Weights of a small transformer language model.
Size: 8 layers, 5 heads of 32, MLP 640 ReLU, vocabulary 720, 2.68M parameters.
Architecture: LayerNorm before each block, biases, tied embeddings.
Training: a variant of Adam for these matrices, 197M tokens, 12037 steps.
MLP neurons of a small language model. Each row is named by its layer, matrix (up: input weights) and neuron, and shows model dimensions 32-127. Each number is 128 + 32 x the weight over its row's rms, rounded and kept within 0 to 255.
A block is one neuron, or neurons of one layer that tend to fire together. After each block is what it responds to, as a language model described it from the Wikipedia text at the highest values.

L2.up47 [165 141 182 164 123 116 143 124 102 158 107 104 136 150 136  80 149 154 152 131  46 139  97 140 196 174 129  95 115  90 128  61 133 176 205 163 141 148 158 151 149 198  71  76 140 134 148 108 123 166  91 104 140 177  95 123 112 150 135 148 123 124 174 110 162 149 124 116 142  78 100 118 108 105 133 104 159 168 148  82 122 152 101 135  99 101 132  61 135  97 133 150 181 150 102 101]
L2.up131 [168  71 115 121 120 154 113 148 127 180 192  94 111 113 166 121 164 136 165 161  81 118  95 135 207 201 127  82  86 101 132 113 107 153 152 130 109 111 143 177 128 155 133  90 123 108  70 121  83 138  75 119 111 143 129 150 109  83 186 140 148  91 181 168 141 133  98 145  99 101 132 172 152  88 149 130 153 182 119 146 125  99 129 126 101 117 114  38 120 149  99 130 199 144  91 135]
L2.up202 [101 137 216 157 181 148 138 113 120 171 162 109 192 128 116 130 162 106 166 176 114 102 119 113 144 179 134  93 102  81  99 162 116  95 157 126  85 144 131 182 149 139 131  71 142 147  94 121 145 140  57  90 149 108 100  94 139 150 159 151 183 107  93 173  89 177 112  98  85  97 165 172 101 107 123 141 163 127 113 105 115 124 163 111 125 108 122  77 100 142  69 187 161 127  91 116]
L2.up257 [172 114 121 116 165 124 168 125  73 132 150 110 143 139 136  93 171  95 154 180  39 112 106 130 161 172 134  80 128 117 145  73 191 139 166 194 132 138 112 207 151 147  67 152  94 129 132  80 141 122 100  90 154 155 141 167 116 147 145 151 122 107 217  99 156 167 131 136 136  96  93 106 130 127 188  85 155 126 157 116  96 132 103 110  95  95 123  97 114 136 140 186 128 157  91 105]
L2.up258 [161 144 177 131 151 151 107 157 186 150 168 127 162  60 139 115 133 174 149 193 106 139  72 118 197 174 136 149  81 119  80 133  83 185 129 157 142 143 118 191 120  99 162 118 126  83  87 111 179 154  75 127 157 139 108  92 127  68 184 150 127  90 107 138  73 116  75 149  85 151 143 140 119 132 197  96  99 154  98  45 122 107 100 169  84 130 159 116 121 163 154 140 132 131  90 169]
L2.up264 [143 148 137 150 136 144 187 134  70 157 144 133  69 136 133 147 165 124  98 151 135 119  42  82 153 141 135  84  97 134  99 123 129 171 165 169 101 135 125 197  86 142 125 175 137 100 112 107 144 131  63 106 146 130 156 110 199 115 158  91 147 125 152 147  57 130 116 164  99 203  96 122 175 149 174  85 117  47 137 143  94 110 156 145 102 122 106  71  78 159 130 162 130  84 141 111]
L2.up500 [130 140 120 140 107 139 132 103  59 166  78  77  79 164 116  95 146 122 182 113 154 117 132  98 174 171 136  60 121 111 147 115 119 142 132  98 110 142 141  90 106 171  68  99 173 152  94 145  83 124  63 125 116 191 151 181  90 103 129 112 160 204 164 145 136 161 116 110 131 134 159  93 135 120 105 143 180 187 108 167 122  82 138 112 134  50 111  86  87 156  93 139 178 120 117  79]
L2.up607 [134 135 201 159 129 173 129 143  81 150 130 104 149 148 148 112 131 145 163 215  98 123  43 103 156 135 138 121 147 119 143 178 140 159 152 197 124 158 147 164 117 128 177  40 132 129 119 136 115 180  96 131 148 135 123 164 124  59 148  88 184  85 135 130 113 132  38 129  80 138 126 125  36 120 145  98 127 150 123 140 140 124 140 136  98  60 160 104 100 177  64 143 156 146 100 166]
Responds to: Block-start token

L3.up138 [116 110 171 186 117 129 120 104 163 176  92 110 102 186 150 138 151 171 139 117 144 139  53 125 175 109 139  90  97 113  57  86  90 162 175 161 136 168 104 160 102 145 187 115 142 107 121 129 102 155 114 159 169 169 100  70  97 110 175 108 134 187 145 159  82 141 125 100 169 129 144 140 135 109 174 140 162 169 114 150 119  91 163 191  32  93 143 108  84 122  91 168 122  92 149  94]
Responds to: Line breaks after headings

L2.up115 [ 75  58  97 151 173 116 170  82 121 129 208 172  56 130 188  84 133 148 155  99 130 149  90 108 117 148 151  72 119 115  67 155 101 139 154 108 125 163 145 144 103 118 136  78 146 114 152 144 145 158 108 150 103 142 139 156 135  80 172  97 101 208 122 185 130 136  86 130 119 160 134 149 155 115 142 141 150 174 137 125 116 111 164 158 143 132 168 117  96 137  60 156 128 109 121  89]
L2.up230 [124  74 115 125 115 168 146 120 113 132 188 141 105 171 175 155  97 124 155 165 113 130  67 107  76 148 132  85 130 101 143 118 128 134 177 153  86 198 108 204 131  93 114 100 169 116 112  87 236 156 140 126 140 145 146 128 219  81 153 132 107 111 146 145 125 202  73 109 138 105 130 162 130 131 158 171 111 111 110  84 129 122  77 106 112 113 167 100 116 122  86 124 100  90  83 133]
L2.up446 [164  71 116 165 125 138 135 131 149 148 165 122  56 139 117 130 187 140 129 168  67 124  80 111 169 154 143  91  91 114  72 109 158 134 158 122 132 115  99 147  68  97 166 137 101 122 167 133 214 140  58 114 129 136  70 142 143 108 154 149 122 139  96 146 103 158 132 168  96 138  95 129 163 137 159 103 147 111 111 104  79 152 112 146  80 122 121  85  79 137 130 181 131  72 151 144]
L2.up525 [135 152 132 199 155 161 109 157 120 142 147 183 108 131 128  70 167 171 144 196 118 114  55 181 157 149 135  97 101 110  74 121 159 138 158 175 120 104 117 162  89 117 146  25 162 122 190 141  99 183 110 121  95 155  67  86 143  89 152 101 148 125 114 160  77 108 103 159 115 165 111 149 144 133 130 118  68 158  82 104 139 157 123 169 141 146  94 114  78 204 111 147 198 121 116 128]
L2.up560 [120 116 111 130  62 150 114 127  80 120 101  81 187 193 176 189  81 141 186 134  57 137 113 173 118  87 133 163 132 119 107  98 196 162 172 162 128 128 104  80 174 100 175 110 136 155 137 138 133 158 121 107 131 200  92 131 168 106 109 155 107 121 169 115  99 138 154 109 145  75 152 124 154 105  86 157 136 106 125 132 128 176  55 109 127 119 110 177 166 124 131  81 115  69  91 112]
L2.up562 [143 114  94 149 149 129 102 115 129 112 138 152 132 141 158 139  98 139 161 209 100 103  89 117 160 111 147 155 137  64  86 129  89 126 192 143  45 129  94 124  94  71 172 107 137 163  97 116 156 137 161 164 111 157 186 106 131 110 179 107 158  99 139 133 130 158  46 126  83 163 127 113  58 145 155 126 111 148 116 149 102 119 140 155 103 144 174  98  97 156  90 160 136 122  94  79]
L2.up611 [180  77 169 135 146 188 128 148 146 178 159 118 144 191 107 115 133 128 170 125  73 154  99 180 125 145 140 191 139  64 106  97 143 126 160 157  78 137 134 137 132  33 121  79 123 129 154 140 188 116 146 104 128 120 104 110 155  65 159 150 137 176 142 138  73 131 129 112  94 147  99 132 151 135 136 105 133 145 156  98 115 192 145 108  79 121 178 120 107  86 104 138  65 114  74 147]
L2.up636 [ 84 128 144 133 134 141 161 119 118 114 100  89 115 164 189 123  91 136 141 184 151 135 122 166 161  65 125  86  98 115 138 122 131 132 171  89 117 159  99 115 125 128 137 109 203 173 158 124 133 167  72 134 180 177 110  60 144 126 163 153 117 131 178 136 117 163 121 185 116 122 119 112  75  95 112 172 128 124 143 137 119 118  56 136  77 104 128 135 133 141  60 110 117  53  84  57]
Responds to: Block boundary breaks

L4.up29 [121 100 134 119 144 100 104 152 121 154 109 135 171 129 210 107 109  92 108  68 150  87 126 148 144 128 152 115 102 133 143 126 172 118 125 218 127 123 182 124 174 118  91 125 178 163 115 139  99 142 117 111 106 176 111 117 104 201 132 125 108 153 121 118  95 138 120  96 122 126 103 194 106 101 175 148 140 146 192 142 101 118 147 186 104  98 146 121 130 137 125 142  73 151  55 108]
L4.up196 [119 117 145 148 173 112 153  98 166 140 133 151 106 160 140 116 203 100 134 114 132 110 105 163 117 175 146 122 117  64 111  82 127 112 164 160 135 170 126 196 152 127  82 118 151 153 165 107 122 139  49 144 155  95  98  98 150 132 179 166  93 108  90  69 108 126  78 162 123 114 155 149 140 140 104 198 182 112 149 104 117 138 145 153 132 116 119  80 132  98 108 177 151 122  86  87]
L4.up321 [149 141 133 108 136  95 133  17 150 134 145 109 121  74 119 183 135 118 161 142 141 104 113 161 116  71 155 108  73 116 146 146 118 109 162 114 112  80 159 186 137 135  94 136 104 132 157 130 132 172 121 140 103 106 171 129 111 181 124 158 113 158 147 110 128 160  97  81 106  87 116 138  22 105 151 196  95 155 194  78 108 138  91 160  92 133 162 128  98 123 119  60 176 159 125 118]
L4.up338 [102 142 123 108 132 110 171  51 129 134 114  97 150 205 135 158 156 147 156 113 132 151 114 175 154  65 145 117  69 140 140 129 186 132 129 171 124  99 151 115 152 110 108 119 156 140 138 161 129 169 123 104 105 184  93 181  90 165 161 159 139 144 167  35 111 196 129  95 162 104 124 113  96 102  78 169 131 133 120 161  94 142  63 155 123 157 111 139 123 111 144 163 118 123  82 126]
L4.up462 [ 96 117 168 141 156 123 138  83 102 141 139 147 125 139 122  83 145 155 143 105 128 100  69 123 160 132 138  37 103 135 148  85 107 160 193 135 141 129 131 168 139 119 109  98 135 168 139 126 112 102  82 144 106 136  96 144  69 125 168 107 127 112 162 106 134 171 144 160  77 118 109 123  75 110 110 154 155 131 142  97 143 112 149  89 124  77 138 116 110 139 120 134 149 155  70  88]
L4.up543 [126 125 164 152 146 125 166 115 154 190  94 129 106 147 181 139 175  99 125  85  99 110  55 146 138 110 146  65 142  93  91 112 152  96 114 114 132 160  83 162 135 106 105 120 120 164 117 118 121 135 113 141 102 161 109 111 116 171 118 199 116 102 145 130 144 143 119  99 134 121 107 122  65 136 120 139 121 172 196  99  69 121 157 128 140 103 164 109 112  91 113 153 185 131 122 144]
L4.up593 [137 117 178 151 122 107 122 102 139 104 118 136 150 150 187 103 183 112 118 106 100  73  86 152 133 159 141 138 122 119 161 159 109 144 130  82 153  88  97  83 153 188 106  96 213 157 164 202 115 163  97 127 117 173  59 178 122 147  98 142 148 126  97  79 100 103 129 148  96 203 195 102  74 108 180 118 119 150 145 120  72 150 151 178 123  78  84  82 145 151 131 138 106 120 105  75]
L4.up616 [111  90 145 147  89 123 158 114 147 146 109 155 105 120 188 155 106 111  92 120  86 140 106 131  96 101 158  75 132 130 167 187 111 179 148  95 133  97 104 152 169 145 128 119 136 145 134 134  98 111 134 100 102 163 154 141  66 130 112 152 105 203 148  99 113 156  97 178  90 144 134 148 126  97 162  86 133 130 159  73  65 117 162 139 154 116 153  88 107 144 122 143  80  44 146 118]
Responds to: Word-initial pieces: un, P

L2.up86 [110 134 203 212  95  56  76 183 106 114 121 171  57  48 177  84  94  82 134 108 147 166 100 119  98 101 145 148 120 125 124 128 143 104 140 119 176 140  44 150 141 110 185  73 184 101 180 117 124 101 109  98 117 167 103 178 137 109 145 118 195 146 102 117  52 119 127 147 150 114 150 144 137 142 136 121 111 148 134 117 138 108  60 150 142 111  54 122 156 111 113 172 174 146 109 194]
L2.up96 [111  73 123 182 121  78 100 170 186  39 106 169 150 143 177 111 137 109 117 131 149 108 107 170  60 128 136 148 118 145 135 112 122  55 151 144 115 125  55 118  84 177 158  91 128 111 188 150 120 172 100 110  78 167 124 163 171 153  60 173 135 130 131 125 165 132 161 197 116 195 110 140 114 128 157 138  75 120 182 106 106 113  83 156 128 123  98 104 135 143 106  75 201 112 124 132]
L2.up191 [122 136 132 194 129  69  80 140 172 105 155 140 113 122 188  65 182 135  92 126 144  98 112 165  62 120 135 138 103 122 134 110 126  97  79 170 106 156  72 138  97 138 157 108 141 102 157 149 132 158  88 126 111 193 102 177 108 180 100 158 166 100  89 112 107 126 164 170 153 129 104 135 123 117 157 125 131 133 196 135  95  88 121 172 142 132 107 130 108 109  89 101 140 113  87 134]
L2.up450 [147  97 115 170 171 135  99 154 106 154 188 140  89  87 164 103 151  96 153 153  88 140  72  86 188 173 122  58  94 129 119 165 128 156 104 115 121  62 102 135 101 186 113  88 109 160 137 148  84 108 131 118 111 153 111 169  97  70 120 185 181 142 189 185  98 115 135 171 120 111 127 121 158  98 126 191 127 156 132 115  92 145 179 113 153 116 171 125 157  79 164 111 185  55  72 132]
L2.up471 [146 140  80 116 135  79 125 128 163 164 173 180  81  80 159  91 158 114 142 171 108 134  99 118 181 127 141  87 111 121 160 131 146  94  96 130 129  68 117 119  92 159 139  89 134 138 184 105 119 102 134 119 112 223 146 166 128 138 183 147 181  90 139 182 148 121 134 194  73 135 113 101 108 120 111 127 101 188 143 132  67 137 107  87 107 123 138 136 125  90 116  83 216 124  29 163]
L2.up472 [153 147 209 176 154 115 100  92  80 133 176 126 106 102 128  64 150  91 171 170 100  23 107 141  81 118 128 105 122 110 180 137 127 143 201 134 131 163 134 150 167 153  70 126 176 129 135  92 136 142  96 116 162  93 117 139 166 101 185 178 163 197 108 101  83 140 126 130 110 138 194 130 158 118 168 111 150  86 126  95 108 121 108 111  73 145 184 135 100 143 140 133 118 130  79  80]
L2.up506 [140  44 120 146  99 118  60 142  85 132 193 123 166  80 174 147 115 141 157 124 114 104 110 142 107 123 132 100 125 130 136 145 147 111 124 143 179  62  99 130 118 179 164  84 115 108 169 102 101 213 122  65  75 141 101 148 159 110 169 177 158 118 179 130 150 141 137 199 129 178 117 131 141 161 150 175  96 135 120 123  92 125 127 102 166 143 110  83 109 104  84 114 168  53  86 182]
L2.up529 [168 140 128 123 103  78  94 194 150  54 225 158 140 138 135 152  90  87 131 186 148 106 137 177  62 103 138 139  88 156 125 113 128  85  89 143 129 130 136 156 100 169 164  72 168 106 105 125 126 144 143  95 132 102 149 103 158 172 156 122 146 129 191  92  79 140 156 131 182 168 158 153 152 146 128 193 125  77 223 121  89  83  90 124 127 154 125  94 139 132 102  73 113 117  83 150]
Responds to: Coordinating conjunction "and"

L2.up227 [110  95  93  96 189 134 167 129 126 154  81 130 131 112 139 155 120 143  97  75  82 140 109 126 205 154 142 134  85 113 149  95  96 177 184 137  97 126  71 173 183 103  77 168 100 136 163  90 130 123 165  94 116 139 203 121  96  77 147 137 117 137 100 131 137 131 115 150 100 110 137 115 154 140 129 115 119 155 212  37  81 197 170  97 156 118 102 133 158  96 151 157 157 111 136 155]
L2.up250 [134 120 129 136 114 136 139 155 174 142 129 206 112  94 100 106 204 132 125 156  20 119 125 146 148 144 127 165  78 120 103  94 148 165 161 170 150 115 131 164 159 113 116  98 102 148  90 119  97  73 133  39 180  62 153 102 124  69  91 106 112 137 138  58  87 167 160 119 139 104 220 135 112  90 139  84  91  92 124 100 110 185 173 114 136 152 130 141 133 110 151 142 125 132 137 165]
L2.up295 [125 127 129 194 181 140 146 119 152 116 121  63 116  71 103 158  83  55 146 156 138 164  86  36 161 151 141 143 109 115  33 127 158 155 156 173 145 166 102 157 186 128 166 144  82 120 127 123 122 109 156 169 143  45  93  60 179  94 134 150 152 116 149 100 111 141 116 155 104 121 137 132 101 196 145 142 114 166 188  95 126 103 123 141 131  99 137 127 165 112 143 113 102 106 126 180]
L2.up459 [134 164 153 141 172 122 124 101 157 120  95 167 115 146 129 104 153 106 148 142 110 116 116 114  80 160 124 108 148  71 121 132 133 132 175 171 112 166 114 133  92  88 114 169 115 129 180 159 192  74  92 112 115 114 130 134 146 133 150 191 125 206 116 134 146 143 122  72  75 166 111 166 120 194 157 120 151  63 142 103 119 138 139 139  35 102 127 111  97 118 146 161 179 164 103 130]
L2.up488 [152 164  77 180 158 117 106 120  22 124  76 123  86  99 151 144 127 145 125 155  62 133  80  59 151 131 132 110  62 125 125 188  95 200  74 182 149 150 104 187 180  98 152 151 124 135 120 129 116 110 132 119 127 122 146  93  95  92  96 117 165 114 127 126 122 126 178 149 123  83 209 147 147 164 154 116 131  86 142  73 125 183 151 138 138 119  92 147 153 129 132 124 187 121 130 194]
L2.up516 [146 134 123 143 219 144  87  93 152 180  67 103 136  73  85 106 172 150 127 106  91 130 117  77 168 170 150 145 101 101  41 114 174 180 164 172 100 152 151 131 131 187 159 126 124 154  77 154 124 106  66  81 143  95  87 124 118  82 127  87 150 180  82 133 128 163  76 106 116 103 121 147  67 113 130 143 153 156 130 145 135 175 169 140 149 114 124  71 113 150 174 177 144 138 131 117]
L2.up518 [104  68 166 122 171 167 164  71 179 128  95 124 140 105 129 159 123  93 114  69 119 160 109 112 110 156 135 160 123 127  66  81 191 166 128 171 124 123 125 168 181  89 109 172 111  98  98 142 156 166 140  79  84  76 153  65 142  96 102 135 143  93 135 101 154 131 162 124 124  75 106 151 126 155 134 103 143 148 181 100 118 168 132 104 123  94 124 120 140 149 143 185 128 150  95 175]
L2.up618 [160 134 133 152 183 117 114  99 168 216  60 191 111 100 107 101 104 157 163 199 120 147 105 105 169 105 149 157 114 111  43 148 158 193 147 220 141 148 134 168 150 154 117 145  89 136 174 133 174  65 120 101 152 112 128  56 127  83 113 124 150 125  99 123 128 157  89 131  89 119 134 157 113 150 177  98 120  95 165 171 129  88 135 117 110 132  73 107 142  97 167 130 168 114  81 130]
Responds to: Noun head completion after "the"

L4.up99 [137 117 166 158 144 119 109  95 123 162 128 149  96  95 193 149 159 151 138 141 135 138  86 127 134 122 117  95 118 142 174 156 122 166 142 164 121 147  66 187 129 114 160 121 157 146 140 141 139 173  79  89 102 153 137 145 112  76 102 107 173 156  89 124 143 103  60 153 109  85  86  57 144 118 130  99  94 174 189 123  84 112 132 131 160 134 121 118 144  91 121 164  95  60  81 177]
L4.up100 [129 132  88 181 115  83  90 131 104 164 116 116 112 100 150 102 217 111 156 105 135 156  55 116 132 127 119 155 103 101 120  87 124 146 113 160 155  81  76 100 161 154 112 109 184 147 106 161 117 164 113 116  82 159  98 147  79  82 172 175 161 180 128 163 117 136 168 158 144 120 189 125 135 179 103 139  85 100  70 105  62 102 135  89 148 124 151 144 137  78 120 189 138 126 145 165]
L4.up106 [161 118 127 154  94  84 155 129 151 110 117 135 145 118 105 137 131  58 164 101 117 139  97 158 143 161 139 152 102  72 124 114 121 190 178 151 139  72  33 119 142 127 146 121 107 129 134  68 103  94 107  90 149 182 102 122 114 128  98 145  95 116 122 168  59 129 105 127 158 102 179 155 163  92 122 143  38 150 112 118  62 103 114 100 114 128 171 131 153  94  52 148 133 149 130 148]
L4.up141 [111 152 110 175 117  55 106  73 106 173 125 126 129 111 205  94 139  82 138 106 158  92 121 135 144 171 151 147 123 109 131  98 111 171 127 161 141 201  44 103  64  78 127 112 150 120 120 100  91  95 109 140 134 150  84 151 135 127  98 159 164 138 159 107  90 120 145 141 128 142 184 119 157  93 108 127 139 173 154 138  91  90 130 185 108 157 100 132 108  65 102 160  67  92 137  80]
L4.up165 [135  40 144 148 116  99  83 108 117 152  83 138 148 139 154 155 140 148 135 112 140  75 111 100 132 154 134 156  99  83  93 125 143 144 138 119 123 158 146 143 163 156  99  79 148 109 132 138  62 127  90 131 115 235 127 141  88 117 175 101 188 127 159 137 137 187 131 165 168  85 143 171 120 121 195 170 130 144 149 128 105 142  58 181 102 104 108 143 170 108  98 168  58 114 106 119]
L4.up374 [ 75  95 211 163 205 107 137 118 112 120 142 123 132 120 171 145 124  81 201 152 132 146  92 118 137 122 110 118  91  78 124 176  87 106 214 126 163  78  78 153 112 111 129 117 162 138 100  98 160 165 126 122  95 148 138 177 114 118 134  72 172 111 133 116 132 161 133 151  82 100 134  65 141 174 162 180  60 127 113 139 145 141 140 139 158 118 120 106 132 124  96  91 131 102 115 210]
L4.up495 [ 89 143 128 188 165  93 141 122 121 123 168 129  96 159 109 147 155 147 154 185 151 162  54 108 118 121 127 128  67 120 123 113  82 206 171 136 106  87  97 173 170  77 146  88 167 116  77 104  82 135 155  90 102 135  46 129 108  73 199 133 124 152 117 164  69 138 159 111 131 119 162 118 142 167 147 124  66 109 152 111 134  97 106 163 109 153 150 151 146  93 138  94  98 100 134 167]
L4.up506 [111 105 148 173 124  59 128 117 131 110 161  97 120  92 154 134 167  86 161 151 113 107  50 131 159  62 123 146 101 107 125 108 126 147 126 181  89 146 125 157 121 187 136 105 159 197 114 141 128 185 144  72  92 165  42 110  98  92 146 181 153 135 139 126  73 125 113 170 159  98 136 124 150 136 148 126  60 122 154 149  47 135 146 175 114 133 155 150 137  93 157 182 124  97 132 146]
Responds to: Function-word endings

L4.up8 [142 127 168 122 143 180 131 131  84  95 158 108 113 112 116  81  86 154 117 164 135 121  94 149 119 147 139 148  69 123 146 155 143 143 111  89 107 151 135 159 129  63 120  71 164 136 138  97 193 154 122 148 134 192  66 102 121 138 104 131 108 106 140  93  95 136 115 103 110 168 107 128 119 146  80 137 130 151 106  83 142 139  90 119 110  75 202  95 164 118 135 101 137 118  68  97]
L4.up28 [ 99 142 131 110 200 145 107  70 138 114 139 142  84 131 115 102 123 153 154 140 138 131  75  62 129 136 150  81  61 116 103 151 184 160 196 143 113 125 110 175 114 141 160 131 126 132 145 139  95 143  94 117  79 107 105 110  85  99 102 148 134 136 121 114 104 159  82  92  62 158 115 173 119 174 115 137  98 105 105 110 135 111 175 129 108 137 137 115 135 133 166 119  87 117  44 154]
L4.up55 [161  93 160 124 150  93 104 120 107 185 121 165  83 132 184  88 101 157 164 178  77  47 130 123 111  98 178  78  95 124 106 192 133 142 177 114  69  81 123 199  47  83 122 103 132 160 179 137 146 134 109 126 139 120 121 114 158 120  55  88  90 123 145 137 122 126  68  73 121 135 134 154 113 173 127 194 110 139  97 106 163 110 163 134  92 110 145 150 140  99 147 104 150  78  58 135]
L4.up69 [125 111  91 129 163 142 150 148 164 146 110 127 150 101 211  57 149 110 109 113 114  66  97  80 153 121 155 115 111 104 103 154 114 172 146 129 133  85 110 157  95 180 122 146  92 191 175 111 112 130 127  87 170 130 127 162 117 134 138 110 130 126  87 135 108 129 102 134  55 134 140 179 135 208 120 190 206 134 130 170 127 102 127 181 108  59 120 132 104 193 129 109 156 122  90 132]
L4.up127 [164 134 100 187 166 139 128  83  99  68  90 136 204 154 147 129  90 100 179 121 120 116 134 138 115 122 138 115  57 131  84  77 165 157  87 145 108 165 106 195 148 132 165  94 146 180 102 142 156 117 130 145 113 207 114 129 164 151 138 122 110 118 163  65 169 146 108 161  93 169 174 101 157 141  70 101 111  71 148 175  90 118  89 148 116 105 109  81 141 115 139 194  93 116  86 175]
L4.up128 [111 154 139 111 172 103 149  96 123 118 155 126 142 168 113  69 137  95 137 173 141 139 124 142  95 117 141 173  94 126  70 128 151 182  92 194 133 148 139 120 107 114 131 147 109 178 109 156 174 132 109 133 145 141  86 109 119 125 108 125 151 168  99 141 141 133 129 139 193 102 145 158 160 137  83 107 147 119 168  76 157 127 172  84 118 126 138 143 131  90 163 173 147  49 110 111]
L4.up350 [132 139 166 115 202 122 142  54 112 139 103 133 152 157 161  93 169 104 109 140 126  81  57  57 114 136 130 118  63 125 137 135 112 152 169 192 150 164 110 137  75 163 124 144 174 184 119 147 167 134 130 112 163 110 123 179 131 112 150 165 152  95 124  88 117 157 150 140 126 148 194 132 127 125 127 145 139  95 132 140 101 178 105 168 113 115 115  96 124 147 146 193 112 123 102 131]
L4.up424 [101 118 177 170 176 118 163 111 141  88 141 151  95 130 114 141 252 111 130 139  72  80 104  73 179 106 148  83 107  57  48 149 110 113  97 170  99 140 152 191 127 173  87 103 133 185 127 154 130 137 116  95  75 103 102 150 123  87 100 124 138 121 144 118 113 141 147 145 123  96 143 108 132 127 101  88  88  92 146 153  69  98 205 171 141 149 168 118  99 123 143  96 166 113 144 153]
Responds to: Year final digit

L3.up394 [132  96 109 149 109  83 133  80 143 114 112 130 130 136 177 133 203 151 113 111  82 111 107 155 143 139 147 125 133 112 147 168 128 148 128 171 142  97 116 165 147 132 146 130 158 166 152 149 114 127 160 130 128 216  98 155  83 117  97 169 135 117 165 142 140 112  93 113 127 134 111 122  69 112 180 102 148 158 166 109 118 135 165 160  96  56 128 156 154  51  85 137 150 142 143  88]
Responds to: Un/ur word-piece fragments

L3.up373 [123 141 162 176 158  62 127 103 153 108 143 145 100 134 214 130 176 130 170 129 115  71  68 177  94 126 142 145 112 130 146  71 151 181 137 161 163 148  81 128 154 156  62 103 173 135 166 114 137 129  89 129 144 190  80 122 125 143 169 162 160 137 119 102 123 112 125 157 113 124 172 152 134  50 124 107 116 157 190 108  86 147 107 117 137 127 171 149 142  86  93 106 162  98  96 118]
Responds to: Additive connective words

L3.up473 [137 127 132 133 175  90 164  83  88 131 120 153 120 169 152 130 145 105 171 181 149  71 105 152 116 152 140 125 129  64 129 148 169 134 181 115  37 187 139 110 136 140  46  92 171 234 150 147  99 158 141 137 120 125 105 149 188  88 111  70 140 186 158  86  95 102  74 132  56 101 123 115 102 199  91 171 147  63  80  88 127 111 149 182 100  82  94 142 123 101 144  97 190 110  97  91]
Responds to: Final year digit

L4.up34 [ 51  92 149 150 174 155 135 135 113 108 114 146 129 130 205 160  97 111 179 172 176 165  84  83 149 107 121 132 138  86 109 164  87 145 182 165 171  89 107 131 121 132 120 125 130 142 107 134 187 150 143 120  56 131 140 166 129 126 135  72 174 122 119 110 144 192 106 173 103 159 164 102 127 150 161 177  67 129 169 134 122 162 121 129 121  99 142 119 117  92 120 122  64  88 134 131]
L4.up134 [ 97 130 134 189  85 124 112 108 113 102 107  70 166 127 167  92 124 127 121 152  53 116  74 106 155 140 143 133 130  73 116 125  90 156 195 120  91 144  80 137 115 155 107  74 109  99 120 153  98 134  89 103 141 149 106 125 155 153  90 100 124 141 111 124 142 109 144 111 100  84 199  97 117 131 100 177 155 168 180 114 100 163 115 143 131  26 184 111 107 135  72  88 139 144 141  91]
L4.up252 [162 124  78 127 149 169 145 136 125 141 122 119 139 163 141 145 169  81 125 153 106 115  80 179 126 122 130 171  94 111  36 123 127 198 127 148 139 139 109 157 109  87 130  73 120 134 144 184 115 155 104 157 137 178 132  99  96 107  61 103 143 134 131 165 102 153 112 194 144  59 182 141 107  90 141 117 126 201 161  75 128 125 120 177 125 142 134 162 141 136 142 125  92 133 121 127]
L4.up308 [ 80  87 124 149 182 154 114  55 172  95  99 110 183 160 175 168 145 103 139 133 153 143 104 129 177 138 128 132  85  85  43 183  61  89 186 150  94 144 116 117  94 151 130  72 200 134 152 214  94 206  94 141 126 141 149  95 185  79 214 135 172 150 115 161 135 134 123 150 131 162 166 154 124 111 127 130 134 156  90 109 102 136 154 148  88  80 185 120  90 159 132 116 107  98 140 153]
L4.up325 [ 77  82 147 161 183 155 115 133 118 101 122 111 125 127 212 176 103  94 142 205 174 159  65 121 127 121 123 109 130  93 102 155 113 154 184 173 123 112 106 123 129 166 126 118 135 183 108 139 172 152 116 119  57 103 127 166 111 132 134  86 153 135 143 121 146 192  90 158  74 128 168  86 131 136 147 184  74 169 162 151 112 140 124 138 149 103 136  96 112  58 114 106  72  78 129 130]
L4.up554 [ 98 168 127 116 154 158 105  41 128 169 112  80 116 110 141 172 193 105 156 119 101 114  85  98 122 112 141 120  61  96  64 114 173 127 106  97 139 121 125 109  96 157 135 120 198 176 123 178 155 121 128 117 106 143 102 149 105 108 147 189 121 146 104 161 113 114 139 167 160 108 155 111 131 125 153 121 145 155 117 109  80 119 153 204 136  75 190 107 121 171 118 154 139 100 122 171]
L4.up563 [ 92 123 181 167 139 115 181 161  89 197 134 160 158 167 135 125 182  92 149 195  87 140  67 124 121 120 151 112 113 108 110 129 171 131 133 127 108  86 100 209 101 120 111  63 107 174 129 102 206 119 111 131 151 153 133 130 122 105 126 100 115 144 132 119 134 116 145 148 139  78 107 110 130 131  85  92 100 174 112 114 127  97 117 137 184 144 115 107 109 134 133  80  98 122 108 166]
L4.up566 [150 135 130 170 111 101 130  99 131 160  70  95 147 138 168 173 186 138 141 151 125 145 125 167 100 164 169 120 131 127 124 148 123 223 137 129 162 126  88 169 157  98 132 110 142 131 126 105  99 136 114  85  58 174  76  84 130 148 163 131  51 132  96 141 138 157 104 162 149  77 119 164 128 124 158  69 184 178 122 103 149 118 144 121 148 119 154 141 135 114 143 179  97  90 136  88]
Responds to: Paragraph and row breaks